Weights of a small transformer language model.
Architecture: learned positions, biases.
MLP neurons of a small language model. Each row is named by its layer, matrix (down: output weights) and neuron, and shows model dimensions 0-191. Each number is 128 + 24 x the weight over its row's rms, rounded and kept within 0 to 255. Numbers have three digits each.
Before each neuron's rows, "fires before" lists the tokens most often just after its 100 highest values on Wikipedia text that the model never trained on. A number after a token or word is its count.

fires before: "9" 25, "8" 15, "0" 15, " Summer" 4
L7.down82:122127111127109119130101110142118131128165093155129141113132098169126111110112139111128103116126116130143123147123115151161140138123099155139135117162112153116151083136114122102109064121166134122135109127113149169117077073157130116113137170146133106153116134152122112131106075148171078140112135097102138073127130179105159132156085131125145117094110126120097139090147147145139139132150149130129151098115142125129126148068120092130135126200143141144156164119107119144142155139156133130159159138149152121089126093114090095121108155083155111139146078114136149181178147125181136129

fires before: "\n" 51, " States" 15
L2.down101:105135093121150116103129063161143132119099120103127131161127139091145097141096163080151189115118126134157113117118088154157150132116169111120086101140122129113134162126098153175137144107127142132124139143128128110142139108120133136162107163088168126146130140131104101123117097107148114161154143095146111150099167103147114153140131111159148131098100166158145135126108071072139080160166149114136092110124091167143152136121108173109166125112087113162144129108135125123126087091094164128138137129115161148162125159135103115086118153125100134123117118143128150153105123157154087148

fires before: "9" 45, "0" 31, "8" 8, "7" 4
L5.down300:150120164138160186124135123111126175117116153126089100140122115129103117093125150164135150166158160122118107126120123172087150145103115153168108147126184130134175127164112111126109121195119095143127148120134119133124142113125144098184090151131149128120095148126143166129148121090150071127087096094144114107096079156131137096123114116160110112158170133132154080113135123114108090124126122148129123116114120133091120173136131121049088116115122116146095121150142097142143111110148143124138117116135167083138078123134100121136115137137121147151153116116159118123130161166139133115

fires before: "S" 22, "E" 9, "C" 8, "M" 7, "TC" 6
L7.down401:082091105148145139112116204154127126110147187072090103104125131091129151121135113104140148126167181089142122118144156157151137117101137145152133165167101089134144152136142137141110128150137149131118164131142114147121113137152117137132105107132163118112112110158143136140101166151098119119122092150145130128103160133137101098094136152096168097121109108086119115092092152155126118125100114124110145102144121137093087138087177121126116101114152118154190108110129089116098159116180159127156106146125121093116110167133139165130123154120140137180118086108141122139109105129144114132

fires before: "0" 51, "9" 9, "-" 6
L7.down587:128139100122107129114110075136140101139135119126176109103138119123107116134154103092098101096101124107137176144155131117129152117131123194142085125169105135108131090115122122146174140127149103128126158118168141095106109144148165133131142081091123102107137126107167094118160157143157174117146105124149106198130120160112149146090145158116109143137150149151121130082130156123132117117167128106184134109178128113101152114135152177114105164103119112127095116129159142142144119085087140080139108109127098135117101112190129153077120131144140130119125143119099140149100143116134144129

fires before: "\n" 92, "-" 4
L4.down242:122139108150144125098141117177120171125141098146128143118143178118150097172088136129111107116144140157131123120113109127126086124096140108129092126143123117124127153126147124096159114118126138134128138129088131095138125163080129093130182139155132090157137084102085120120134128111170110140098121126128110102124107084141124085106126137129115131135166111077137122120163139179125159120130156095142097170104151129189130075152100122122137121111156101127113150151150097137136158165138138098134137139160141114157145136101085137134072112153114169151140154146192068088135131122148136145

fires before: "ing" 30, " the" 11, "ed" 8, " /" 4
L7.down257:142142156096162095190163117165142145153155118144106138120144127164172121145105099133115113096067119142133115131158110053147143139113087133138137158114128139141155150118132170109127138118100137131101122147155143110116154130111106144123102111131139072138064153106068134088149137131122148110140120125141115068159133115145148095145094120137158133115159134115138099139110210143111142090095117084148130106102127109139100154145115111159107161166126112078135150158150137151127098140114146084142155117142118156103120171127124155126116148126127134110127112121124120147151133145118133099

fires before: " " 46, "\n" 13, " Candidate" 10, " Democratic" 5
L4.down488:120087098110107124098129135107100118111138121127149137107120094123124127130123122152102204129109149176137129107163110086095168127122154145100119119142110133124138150105079124123138151120133130156126144128136147120117137170123105126089152132140079131127133152135115149095139153132117108113154121122084064167132159178102165108130106140140155107146136145144116169167094111119165150113105117137106147117122122123133157129095126121188160122132063093149133116134158135137114164124132112125116122156133097172101119153136075107176171130080186138118110127099134111166112139107113173127